Part of a small language model's weights: MLP 512 SwiGLU, 7.77M parameters.
MLP neurons of a small language model. Each row is named by its layer, matrix (down: output weights) and neuron, and shows model dimensions 32-159. Each number is 128 + 32 x the weight over its row's rms, rounded and kept within 0 to 255. Numbers have three digits each. A neuron's up and down rows have the sign that makes its largest values positive.
Before each neuron's rows, "fires before" lists the tokens most often just after its 100 highest values on Wikipedia text that the model never trained on.

fires before: "| ", "|---|---|---|---", "\n\n", "\n", "R"
L5.down508:084126108133167169113147166127125095127179121180123170122154090087085077125071131118073151135195142134115124150099155072107149113207148134210127075079147129124097104123127097104118134201189133108148074122082124135090129113145082157167128114103143095153111181196118112111084126102086105102101165118100237101135189154126195130148142130116105127090088159191093158106107129123152067131133

fires before: "\n", "\n\n"
L3.down501:106133133119090149163118161175128176158128160098112117108144134126088145122123139117139127121146144079100143071153139189146167157186165156145142100088150178088111156162147140136133101128147127124184156182081177133123081114119147134111218092108051122111168100152125180107102158142134079128161073085160129094092096162088103110110125193155105157063094133128170109110159102124105202135124

fires before: "are ", "is ", "Angel", "were ", "was ", "J"
L7.down171:142153132168076164134150102094099154157152070149142139193125108106173153138069087180159153137119071141129176104147079147083082045067105144117192112157132114125102153116179113095138123129104155114020129125120100149107153134175153152105128129121110078139039125106148171118125178122121076146152079118092126122073107135125130130157124147131105169108093097099143179129100139145140156142089

fires before: "==", "===", "| ", "== ", "=== "
L8.down212:108162128149161194116110130150148177103164131068110168136119097113113107153139123156082158103141174089187171115085127158147132107147163134093139080137114161138205165137098166132101089129098095165144168094108085084078145061134114139119181116145097101068144128153135064145137131179132158116113109122155130087162125132133144129184112162138105188176133124158148088123109147083116135125152

fires before: "\n\n", "\n"
L9.down499:145089140119137105139183145137104141118162089113066127126149113101052145126129136119130137107187103157162161150169121227071130090139107121084139120148172142090057102077100149129150124154157106149107180107120127135119139121146151167157104067087157149102145127122160150134076117069098169125130125140130158162113158105129132070135124141183139145100058155062056162172105152116112084155097

fires before: "| ", "("
L7.down249:155150096100104122091109194147131153063113127020156103080125101094122160125078109100206074119190137153161168120103167118141124114204091157124167157105132121108116132181156015164133139150172134099152102128079105119069131146116148121102154132089120093174150112113101094134100162095166155162135153089112126138165187139118101137123135138096143102185069130128136172098149123137104141129118

fires before: "| ", "|", "- "
L7.down268:125102117131159105090129143115184158100153148135204135176120119117108105136143093110181131133138118093170135101126107188125133097168143135147129146169138093091114138144140131117143116136103122085074147151095132139106112155097098075167088167201116109142097146092149070155181118139110190129155108140080105080179136158119113098122141097150133068104154133142111134136076076075172141172117

fires before: "| ", "i"
L5.down475:117167134122099090141125121119133179147127175112118131116075110097120135131129046160130146101102135083161142100210131177113098158126138148118121072129123144127082138129157157085204106152127109142052128089158103121128086173097141109134179147131167126122103135059102110135140155136141157096149079135130158125116119162064119173135098114125078157157106183134065126107141112131155121103110

fires before: "| ", ".", "°", "|", ","
L9.down406:151111126083121091122117133121132152138143164056045101090102146181126129070135090085188070122155128147178147148150125100159136169180126099103116103154178142098108134114205106172148092115129119159181154127105145161129146072130125137148120150103150173129109149108121090142082135070127109132194127145153085149111083159099101148144113123100130149175117081075144123137121098227139089144093

fires before: "9", "0", "200", "198", "201", "202"
L7.down273:111112128162214086173148076171129109132131105169158168108172156119157137148132118107149089121113150125101151093125068127206058140151132147124133169149147091175138129109081153171150091070125110083135116147154193114102112119123090103141120142101151132143230091178125165149136111117167126119140111137127120133109128123155112103147189155137114108128150100219094152112072158098135123147144

fires before: "| ", "Party ", "hold "
L3.down119:161155132086132149152147168161110161147106161072085096112106132109169083139122126123127111119093100125087164124165079129159115176194139128077158165137097148142153105096090140154152099134130168141119093156140104190155133115153127075120163136078152119099064097125079154116132143128189069124114107088135142083092145125158073154184134118118149103128115082088136142102098110146188171153207

fires before: ", ", ". ", "; ", "' "
L9.down121:094095163188159121121090147098110108155184118166135081135152134073104110081113158097146174117171155119104125181154172137136143145083129153163187163166113122085126113163089147171154090133132109098227167160130128156129103198128089133150132132080122116093168130131137148110150115109075127093154162132095108130124159100111133135169117135112115089178103072073123185106161141137100075159076

fires before: "| ", "|", "=="
L7.down329:118101129164191098145121148126116094111175044137149144134120091111105083136112083080094182141120125074124103119133125133141145122083184166112172089046128097121120134120069124148138160099085113090204093100118139115092168093135163176153153147142125123095051122153175191113093135132125145160086144148131140085127149134091107160122127165171174149151198136190164122098083117065109096107151

fires before: ", ", "-", ". ", "\n", "ound", "s "
L2.down378:106080144080073136119082162105101142158167162130115100127162154100137043141131111139100129132167055120131128114135044101116171094112143097173120113119150129105096087154110129063112101117102089129078104122095174160203129138168119105144067108100159112140150123137103154143113109087150134188138148091085105121119150145115103131172112113094131173149084132119140126118091069152213154153079

fires before: "| ", "the ", "April ", "of ", "March "
L7.down241:144139087129125152159138136124150193073162119145146154091154133092117041125070100078124122132105081132101099184131079101143117118127102093213142119102130116141157139139114116081140134156144125147112093195102102149163151164137170178134130190125136114184154077128136156160118137110156141164165109105170087146141142132107182182083092157137110118050095097127154118148100109117142160135147

fires before: "\n", "\n\n"
L9.down378:172112132095130122115137178139149149131101081206121144130154100160123071150099103112100146142196112154151098105084102138188148117153110139157073168134172142121145138099110106112098138106152116125117155143149154103110131156092095138158108143107104131131113141105114130148131137113060172118072133074102155114095116112121198144130124144112180111132146091076129129111133103139156143111176

fires before: "| ", "ce ", "(", "of ", "also"
L3.down68:110106142093123129165144148140130136157098088159070154109108149167120156107130137117066139142168057175142155145133050120126111153204102113110091141100087116166112124133165122201139179119163070121170070130132111169159123061133132117151127111106162114127137097139096084185125128101110125095106160132095165087115131115075096123100184124110078137156094092096100140129132136220144115129083

fires before: "| ", "9", "0", "202", "198"
L7.down300:120124111126120100130171151156110076124100110146172095141100147108182180152135077158184140158132106114131118136123131110161112078164134135110170093133153164155146126144084083133138081149082121113228097165126123088185089147149088072154080102103151135150150137080119101154103127098094123128146145092151131176065145163113145141107128207081144071139105160115104099031103143093159107154125

fires before: "| ", "|", "(", "is ", "and "
L7.down503:187128192124148077143103130070090123123084115175171093113132145057091102096154083086139092122095129090213145160126153057125165092081174162103084116140129152116218121085167172089138126134124098125167095133107120120086146070090178148095140129119111159062097111126130153110115085120067125073172140112157139128153171116136121154120084172100152061139151083143094157102113164148098083094096

fires before: "\n", "\n\n"
L5.down196:153133151073075089120171106115113144091142096087131122096128130139098076159150145102192161105133109147133096093127111158090104144119171123160100134138100140088062113136088128158146117142122088169179153134124124113111126133131136128141082153041152117119203128146127143111109086120154126145117167172093174123123202151128077146105110120138121143092081048085157121114116112103101138094131

fires before: "\n", "\n\n"
L7.down386:122120131105115146090147111153110122148135144206137140143094126166138075094120148116116155128113135133176088115135174131114114100086104144155113155185121132128122148132104133088108131106143136149119159135123130125148132135074126130119134126124140106067141096154172135114130151124104129111108128116131160155132155053137136129101120138168184146134142154121097149088153150129129117115105

fires before: "\n", "the ", "| "
L5.down79:136107178147062137118132136101103193141154170082148139118107104149177132136149088093167071084091182131131132102044108190150152145196089126147114169102107122147086110122111092112193146215146099130140140125106137122100145135116090137102128081094140150119161150165066116101170131157116212163100188119173112123151123157164134124111126149108141193110148124107165166124114180168095107146124

fires before: "a ", "the ", "an ", "born "
L5.down9:156103082109122176164145105102107183161121176130105136105125116172145149127103136187157162144118075110140098119162152134103122166107123129133154092092172107079130091097130140080130091099089145106188113164153104168113124169161150096165115120137134104184149141129192101124113129132114146131106121107140099190124149155119137126072119143082142137054118126131159140086153144166191082188119

fires before: "\n", "\n\n", "or", "|---|---|---|"
L2.down488:151137178137149161117147155144129116106145154052080160206157159098107057136106115110180140130138093158143117098130147124142122090072106105149109096159169117079108155065133112151147121065102121122118109143066102100099132146150138131124160090148170139174134142039116209160115111099139114126097151143127161118073088107166152093101167082096139164110092105136105107155114166075114184159105

fires before: "201", "200", "194", "199", "202", "of "
L5.down334:081156150096163121194149126179126150137103121168041140110059143117110142170120126110111118146114135137128210127124074188157151125141125165129104175084134117120113113157158113119142128104124110087107114181132185140123113120155139162088104132144118140158102094197148107192094134152122045133112199144177107055143116126089081147120155118116117113138154107148151159075128110123078172067116

fires before: "was ", "has ", "is ", "then ", "also "
L5.down112:122091095133145101102080175130146117143153064120104136122085117158093126152132120108206137125124155089114112132099185151154143080142118091163136090091124132106202104122164156016077073098165131101123089127188096169141126099103133146119128214143145156076119089116151116127214154146059112116124119081102102124138133066098130146221147140119129151162129111086143133155104102031126117102126

fires before: "202", "201", "198", "9", "200", "199"
L7.down440:167110152161156152094121110163097123086151093187110147136096122127111146166128106050098145192132057123167125122109129152120081038168099118089147146136122117127091151135085129143070143117115073121114150117082167126149136105111130143116102160112131120108113102152138137145152211180139066104114092071141146155187203106120092104125190169103133156130117157146159123152080150158096068104114

fires before: "are ", "of ", "is ", "were ", "was "
L3.down344:114134104134108144110117073123128179154178127097128143169121133117141149136119133156059096125098114124142145114147074075101149166116114116092155113071186120145124095167142091142112117133141135105089089211125181095185087109180141076182121172091160113179115177134152169087136139123121092193196128179125079114091086115132076154096158146106145152142112103091129161126131092159132119118140

fires before: "\n", "\n\n", "and "
L2.down88:144118149150078159124142150146124131127126114157154118113104117107113097143089109100052126157147094086150158087122107142180145134038147160116075118134127133148117122101127154147132105072083176100149097104104164100167105081154113126128135095114110163125147123124125126168144116126146113131110073135103078100096107141145168146141148199133143167089091118141115168147112056185126137167139

fires before: "\n", "\n\n"
L9.down218:130116141137095204105146096110132118115186157115137153146141146131078104119116077127085142147128110132187121102122060138103137102132132133088122116141121179139122103130154147081158099150119101153090161122132101113134152117132141134121086158201095126048126139129126150117114144106157128113135093153160150166106125066123119123149114114147121144113116160177105085116106131102137148106132

fires before: "\n", "\n\n", "erous "
L5.down326:142122206173155123120208119168136151118147140147115124092150158129130119126115071174175103138149074063123112111129107129133109163130135136156115172140055128139089088151121114182157149141129046128104168129194143146116122122129122131169061154181096116126159130165109104147152125104147158115109131165118161164077129118149097110125129123099115176055076056078078105196150115137108134094155

fires before: "\n", "\n\n"
L3.down426:071123078126072144098107148149117160183124140108102143122081118107088122103127142090140176100188165132141083061143119145107127080141101149099129144051147126122176098128149170131124112099174063136084131135173136139184114139168105138093154102168116113113158137139160095146135074136166126079198122157084069115127124154092091025128104127157101100116073093077115139146093140115196081155124

fires before: "\n", "\n\n", ", ", ". ", "."
L9.down86:104120184119122136107125076192102080110125207159143134117095097076162134088131144138120112094148110147069105140187150137126155105139144092137101083123123064120177117118139156136089082108146128096137084127080156119117147140049081169128075134184104159067145098159123130155105151182140105078105129096114130161149074095123146160165093097164168135147135079098166104139156081136127113094106

fires before: "\n\n", "it", "ters "
L4.down303:163135126144124132113173139144171164098136109176097147164109133118165133127121149110140139154140130126142131188115141178171175123079173098117074144114055173141144100191219150160151154077123148173128173112112105132124097192087113122123136131148120133115141150118095133102151091097106112123115135127118105117134118106080086125131092130180156121072147092118129134053141080154091148123106

fires before: "\n\n", "the ", "it"
L9.down396:136097155140142148084131090123173167143083152159180091137177135083133139144169049100140172155143105122114128115083146103133134104109094093121164100097131119102091171192145101147141086162068059120090157166164131137110157087161148131181112142113089113140133188094103072134101171082107142110147193110146107169127112137088099104167100154125057166122131141100147137140110136152118167122139

fires before: ".", ",", ":", "5 ", "–", "3 "
L5.down450:154107106114162125128157139094178131101094089128116162128095111190128095103177133159155076088119114090105101116089113137142094089086135113142120163082142105111135151126129172125105087154130106040099145132143102153153148119159096177102072101108096133166140061133124116132171124084089154143134114121085094151087083100127121105142112129159114137147156150083153152183144102080177111151141

fires before: "\n\n", "of ", "| ", "|"
L5.down371:169091141134114107117051044121088150128084096138134088122132123142097118154105133072138108078082085145146106121147191134152131149117120170055123127107152179133127158136142124129181153189149148119098106119166163109110133136117082116145101156137101150080086129141091099183096120095064134125109147120085140127107149108083150129184082026151191069118081096184144127138183139111096163143159

fires before: "\n", "\n\n"
L7.down343:145134180125155215112150115150113111152107085078130113141114153213187090082138088122106151137114185150148146147088151142165142117119106155103093130114142201219153139121129148089097098150144143154163153113126115113125142109078147086136136117150128105073147107138132139140139149088116164113105134111118122115100172114202182112085187164136130162104109188148116081116113139126116118061140

fires before: "way ", "-", "er ", "ly ", "sp", "s "
L5.down485:093117088152167107210124123140105163128165077178138134125161090110107195183130132159086122142164118082111174169112113124100168091136088155071140125103119106109180103148139153083111113106099146132112114117132162146114130139102125132128149133198081077082109120091101138108136128084075169110093154141136072101079129143132123147151131116153114156069175128156126128123160181163125085109146

fires before: "\n\n", "==", "of ", "a "
L5.down500:123178177106135124117140163168151156101124126114106103118174164125129100137127151128080119065111119163142113129160189117151134100043122128110116186119173148182102127161112130144132130209188166105162073105108101169161049154139179112147104199156117156133149157126165144114094117079091133127173144130106123093122130164151150096134028188126125129152108121107188143175116182065099106155089

fires before: "| ", "("
L7.down42:133098093145078150100088134162108156154088151097089116119119111147116170128186075170162143098162080164125141121133129098141124148168186084145139122094136081115153132125185095105119165129127129112066052110099139134098132154143093093187108112163140089166176113113057064129115181127082157114128090141136080075120127164173121164117108108132143115147075174130075118121043087125119093178200

fires before: "\n\n", "\n", "\n  "
L9.down395:128083154143158172139110140115138182117116172153137117119092147076155191147124115171090115095160091115105117091115125124094113153101141099212157188191154092123188067147166108098130085149157152141128160185114100131136114122117188119114139070122121169117131110155142177100159135145151138165155133134110101101110095126166100121110203120073144114144173132082069126139189102130117145155107

fires before: "| ", "(", "and ", "as ", "|", "of "
L8.down465:125144182164140167132085163141114123140103135170127131135149154114184113140081108151095187159104107152136077174083135134175092147177156166174105188128127103157132104172157120130094142138123133160132192125125116165091098139116176158139120118217142117098104104160120114093154153129067117116085173082129142121180191160142099130073162112094161096146136099087197145107172104090129062202118

fires before: "- ", "  ", "| "
L9.down270:154176178125110165120143159141173150102161152164094089146117165081057140089125148143109163079140122131083102170076164150093123117139086138175163158167117143063138202101199132090140135133149137139173139128128110100157115091193103195122123161118147130096094101192058118088141160168126115114113106117111119101156127133128153124119158100136123099190116134089186098127124154081171102151192

fires before: "\n\n", "\n", "th"
L2.down98:163118164106120169120124150154111106101137133103115097152095158187147225155102160143146143097187049148145111128143133093164116092150143069160123112118134120149133143166156101158071129113145071076223134108106141137154151128117133179088104147101149137102069185112113109109166172134097151119157107123129106120182109081142141166137154083128105131175158143092105156159168100097148142115096

fires before: "of ", "| ", "Championships "
L7.down270:158168169098041104088181144190078054149107130164127186109133131188111111154132097128137137077122107150114100138156112124140159120157098142132181135132126132143122095131065166186147079143088085153078123072078144159124150118128182103096154106085131160126162063087087137101151078161132129164151079166134172134157166111139102110091180110117175063187060163123160146109099161166165126125118

fires before: "\n\n", "\n", "- ", "the ", "ision"
L3.down102:126123128109120121119121140126116122134138183138125153134104130138131142124161139123069138125113109128135094156113086163147119139176125092100132115124114127122130130155121139176106132089167142136123137154105151141108109073135136138121133129071132100155135091136093093127096151138110120117178102156135111116072119151136142126128168118148115100186113141129117142138099116131145127123140

fires before: "| "
L9.down253:136155198136116152140148164104160169157121161105116077123199129068114149138108110116163131138084128110124109134105099148131148113121131127112120164110128154132142116180117104124107106141136132126114143084145073131105135098108105180162168171155125127129188123164121153121113164140161102132099099136148082111152172143087151087148140159083095142064129086146137194163139112138182134188174

fires before: "\n", "\n\n"
L5.down74:127144111112148158077130116146169113112132132157123170154125142132073101131120245118096134119136152119152114115099114136121102102097084116116106143119126163150166127117144135105113115100123096126107112089152121142121098133148120139141085107153118150096166110108148188143115132147145123146119139112147174138138121098151102117113139105161117144100127149102093097142215111125111144126121

fires before: "201", "200", "17", "194", "196", "202"
L8.down186:151118179125139135103113122137187135146071177155102119120142063065166126124094107138106120150147115084080079101100116091177130118065150065131126180098126145175159125116111124168141160170084130129160145104154115107155092137098162152096157132075135111193099120082080147119099172130101138161105085122130118090132110095131151069144167129151147141138137155100178173098116135110150153057127

fires before: "| ", "(", "20"
L7.down19:142096106136166045089141113157152157138116175143123109150062177124133180136170137139058134168099094151109142097102086152143094083138125098102125128070097141142118143143149077119068133120085079159099123075091160128147180146178077099093099135123141156139177062116095098158180147129073169142159121106167137144129108114117169121129130120140107130159085156115112134188105157151159127146169

fires before: ", ", "g", "ge ", "m", "s", "ge"
L2.down278:122172087103175135150118162140143146101085115112144164146129127141163136134141139098165139104162158133068149180187116132098072130023136126097116088124112159190124110152166179148144124151112098105077133128159104153102147174097148099150087138157137120122164115139093116148140131137102155111113152114156103120097145137108113145197082033141165104121116106112163147074122109115144152153133

fires before: "==", "===", "| ", "=== ", "== "
L8.down209:132179098093109156086107102141122139099151091082133086018119149119066118127125050148158123129100138127153112126139096172128170083152090150116077149115112195113138148145110109159155115100168134113151146168145071067150066146124122105105150080114116063136156153132132129101146090143140122129101088115104170127150159131161105143154100140084060168162143075139095113121168088141134112095174

fires before: "are ", "is ", "ic ", "were ", "was ", "ics"
L7.down465:157165143148159148164142110090099158138128080202146106141103149105117071165113083144197067156152168175122163125133082096090130108147081081109109071125137076088157130094132120103116168099159074097099056137166133096119189153150165157101144126149139077087143110213094124168111102106106112091165181124133118148110097144119107151149142155112120131184114122115118116153106200103110072149156

fires before: "| ", "|", "("
L2.down337:142126151126115123138114097118139167170129127192116122143128149137141095164155132137141085084130090115124116167100150135104114125245098108146145170125162141120150122189170131166111115106161103110095141131119155122122125104122120144139106127082138131130084133135135089091140182148130148134163123106108055109140131119101101108160148116127137094112126129133138145140123129116097120127143

fires before: "S", "m", "\n\n", "D", "A", "due "
L9.down120:111099172179167083106121191090191097103154133101105087108104150109153093159110150092141101076179133101157106090165106143135094159072117083118127119143136167133101075140158087127170171144133129171090158108137119171147123154146165062105112141141138139158082128062099116108121102158131170118141137114144142155139140142153144116207162124160156084076187122176100132112141119133152124098109

fires before: "| ", "also", "|"
L8.down246:110141108110144131146070099148168143172102150155135078185156149110153162111175174150175093106131136133136119172110076167163149162119090122139133126076114129160118171108091094149173120151081132111106120123187130102116061131122097123165120169164120055140145118150109127083188178157103180139138088085162064136066081123121122171113138120160081104034103133155107089152077072123207154114105

fires before: "- ", "a ", "os "
L2.down492:107213128113122149176121150152132119109115124173095117145145160123086142102088095227133143130101080137103159104121156124079173111167123143132158180160101112088158137122192079132129132132096164144200153124103126126145118169143164158155031148135121093120123129159135122142131112092133134110152145114090131105123093130154120041138142140079158142170057158079138202095146161177140113116154

fires before: "\n\n", "red ", ".", "the "
L4.down24:132200132082048154145124151129181112127150160062113081130152152127152087163159103148092170107116099143156171149075134140131097136119135090152178169138129047108147099130148095112133151118159078101082139143060128041131135119149130116108139091128115139120105090143148071150078192153146173158130141154134121178135089144136180165122152168112097119180195160133164116155158151081143166213128

fires before: "1 ", "0 ", "4", "3", "2 ", "8"
L4.down206:099149128182135148120116137139147104091068157095121133095145155111142133167134140104149147172107118101148158148143085132157109112082144148118133111180139130133119151159119158090112112131075139185216153119111124105137079113145088111129074141112138126103170126112129111117141086154114058135153143104132126133158107121155155096153141126116121111183127147200137159132132125205111155121112

fires before: "ist", "ats ", "e", ", ", "ior ", "g"
L4.down202:131139113153149168136127154155142091064091115085149069143110130124143143071149150093129122163109094167094136131178085105115203084052114128126138144144107095125192071112129123082154160150114080180103140106153128098150107185142153156141120129162103107104128141193149109156083170149126129170140102126133083177101119109101086201118123131142110144034133104111135122058196130144115151130118

fires before: "| ", "\n", "==", ", "
L7.down53:131161116116156055089109135139124114114111143147121148096124178133108109132147103099097065148172128141107145048114128110136131133131138099133080167131161097116189098141142120154109196111200174108114083160090120153147203118166138103119160118187142100142146079102151104087131175160143120126112156137192159115143121135189189190139157118114139152127125129132096059136134170141135126124159

fires before: "ed ", "s ", "ing ", ", ", "er "
L5.down209:117153166178097166079151136170107167106144095107093151083092111164109104118144118115097163105102147143130092162142185131170133139012069115119131136082167145098142186065094120142134118113115139127176086125078092166101125147134110142109083082157183142110166103119135127086125123117122137204131138157133145088135144114203107193123126069049070156126176095124156104106160113133052144122100

fires before: "\n", "\n\n"
L9.down77:156125145119122164122140081142120119127166121117128111138169131171148115103126113127020141136099103123129099120128061131136130135177093136105105151134123202150184118110129150114117092122144140122073133147122104129149152119098124117109132140140126133082119127163143100130130103113153124134110136129121137162094133054133154097131142138137122136127127133159115119112141122122121115097146

fires before: "| "
L7.down391:093118127093134118135106103086106078140095050202100149071146129177166078143158063118105150159094108123104099130117068091137120130058115172097187132180068150114096126137127174135104067142181140106125171168138060147154099111112135139159069196150104117091124151161096106173138113124154177108117144093068153081126114071183137139151091129118154139149083099192097127120122119094121154159148

fires before: "|", "in ", "\n", "of ", "on ", "at "
L3.down358:096116127162112137102107185147156154121132095188088130140149188126072169107147115158121160170115122125104120109145114172065142095073142090117140116149067127200133076108117123118138125195150154142119137110109112148125086178146140119112152127063200158133088174156127156157082144162119131154084196121103148123100142132121111174120151156060143171073200177169111098104086135110115178108163

fires before: "| ", "on ", "s "
L8.down22:150129110132091111190144190171133147118124107136150082179112119089093164143151097199112134152114114121157156144150150143162132138158107085116098115108137119095138148130095101079109125150064113113109131084142137160156079170115150096120141092123153124122123131181097134123154150153208097110135076193125155097064145113151145140125117130053112171097161146161176138166144115150100117112140

fires before: "| ", "9", "2 ", "0 ", "(", "0"
L7.down212:181113131115140114168095149166119141128116162105088102135158150102111142101121168163159116117114141129157132146152069140178059128081174131115139171114186080136093111131161139167125094114064161113164171115059107088143106118148122116102086112138130125154089142163120150114128166131114070117162126131178109107117115151159009121115105216112124129202151129104095168113077106099181094180118

fires before: "\n\n", "c", "- "
L2.down454:188145133091171124139138142119150117128142141071105194204151144119193123112116095134122139117128177168145095114139148088113146044077136147116133130078158159213154135120128059170116171199184089101210141161184146128133143174150138118122141142142132108115140113073152148100129155169132111166174081121165120145160188073164171140082129110137106129203133118108116137147099136180122176145079

fires before: "\n", "\n\n"
L7.down339:121136120115151135134121129149111138148110141159122126094131144144110148117129154142000109173097076104150140138145115128163125158217129127088127159124118146138124123125118136173101133108155113141134133113081122126131120111118143138135159130097121119128138116152113129111110137136147130137132112105170132123124150114113116103148151130106127113174104153133100149133096111138132114109098

fires before: "% ", ".", "2 ", "3 ", "5 ", "6"
L8.down227:175125117118179156113148134093178103080106100167173113178148119127145129123189126116150102150095171117107094148147133128160115099141158143139138082145142141093189130129158141114106115140182120117079148200103158143092127196139098127129123143192149129134067149166099112178176193089100119085130143089096125105132163155144088135099180138170115080132153111084137128080154152121190087176158

fires before: "| ", "Al", "= "
L7.down359:151128121144131171058176114106186101139119166049132122111088117118116130117114166175121108156150153107078225086115152131101140094173127143108121111095109117155144191101121090202125083117154147141118196086134139118055118184169134147128148161124160160164152088102165118105103188122091124086132115141078137160110103132099150169186133104124144177108091125137143089097109121130123177178118

fires before: "\n", "\n\n"
L7.down106:140124125177130119150147144132071137150180159174143106107139188188150133149106126149075141142117133160114064092097129135139112150130133100167114090166151135105088128100134129132142082143129144095111118147172100167185156121118125159167140135189125126083183165102119121111079147085205174176095127174191176197143123118114143167164157045190130101049170067063054099126148080099141135131129

fires before: ", ", ". ", "\n", "'"
L3.down199:093103150179151078124133154140133105116154115120134094135112121120114069173137118158139153117137148120132146109125151141115159094055124094110165128161177178104122079158102135090150080140112159134103132137178129153139140145133128121138120124141150115171069089090117105099135136133092121154125150133102148100080170115099101179129057141090116132121138147100148134111123111199159121130161

fires before: "- ", "and "
L7.down61:116169105165140152113142191116132196121149145187108075077104156108171127145119073180066149148167166150118180135087121145162160143155136131144166158156099079156171124110198109100083161155163104098144123137127160103146163148131095168159136146182103134128107126199110121130106135066146132117166129108137141115123114150130154162125118107119074106142139176086069121125169115105174103157157

fires before: "\n", "\n\n", "| "
L5.down28:137154183126066116135101093143091128157126110087137138088100153162167133096110100115116117138152154155054137081148171088130159107174093172165082165148051113114154106142112135112153139130130071081128168115126138069179167140144119135099099162110170132052073091122141110143138099165157143128116098157121179135117112035101152120107165184153129173135170087160099106092120153135123156082144

fires before: "of ", "was ", "s", "is ", "\"", "s "
L9.down142:146151136115157146122129116104123131144124160099171126164154132208180155154161140121084120144100110156118069147124102120098150089085124155125129130120085127109111172162108155169135088120137119150044117113129193126095131113159142114122114113101160119226128121127106100137163189113101156179144162107106096204115119150075106059090117221153138164115175081102128178128093149110136106040141

fires before: "s ", ", ", ". ", ": ", "s"
L2.down235:095089117205098145115141161102154109123173077091104111159128101177088061114140121039128124101127121118138143119131104147129181108033126110120119125117153164138169133082078113127121100171117100128194104185135138150145189158142130101103091162108119119121077118146109120088132128122171100112107196137110158166120154153133094146153109098085145132119172125127133087066083121168142114148136

fires before: "\n\n", "\n", ") "
L3.down113:135159157151115110117130093084125129140135132187139133105129121116114086121122154125114116177113143158146129105118072111185157093147185108135144135148154106159102142083182040087127157107130155139179096147097134092100148166115123171135120076111103124154068144094144155119128167143113122120083128121095123119170118151159145159119147142116108099112141127159131111154076130109128114131151

fires before: "\n", "\n\n"
L5.down241:112115141107117143104139101146112132143138128185143144151129167148117106109107139118117123116145148128155110143138168144102113093133133146127116164153142135158104104145124101075124129125158121129103122142130122140133119132121148135123114137148119120057152083149143146146132157146141157120106140131124117113102170045159148140111111112130165178131154107129102121145161123120103140118119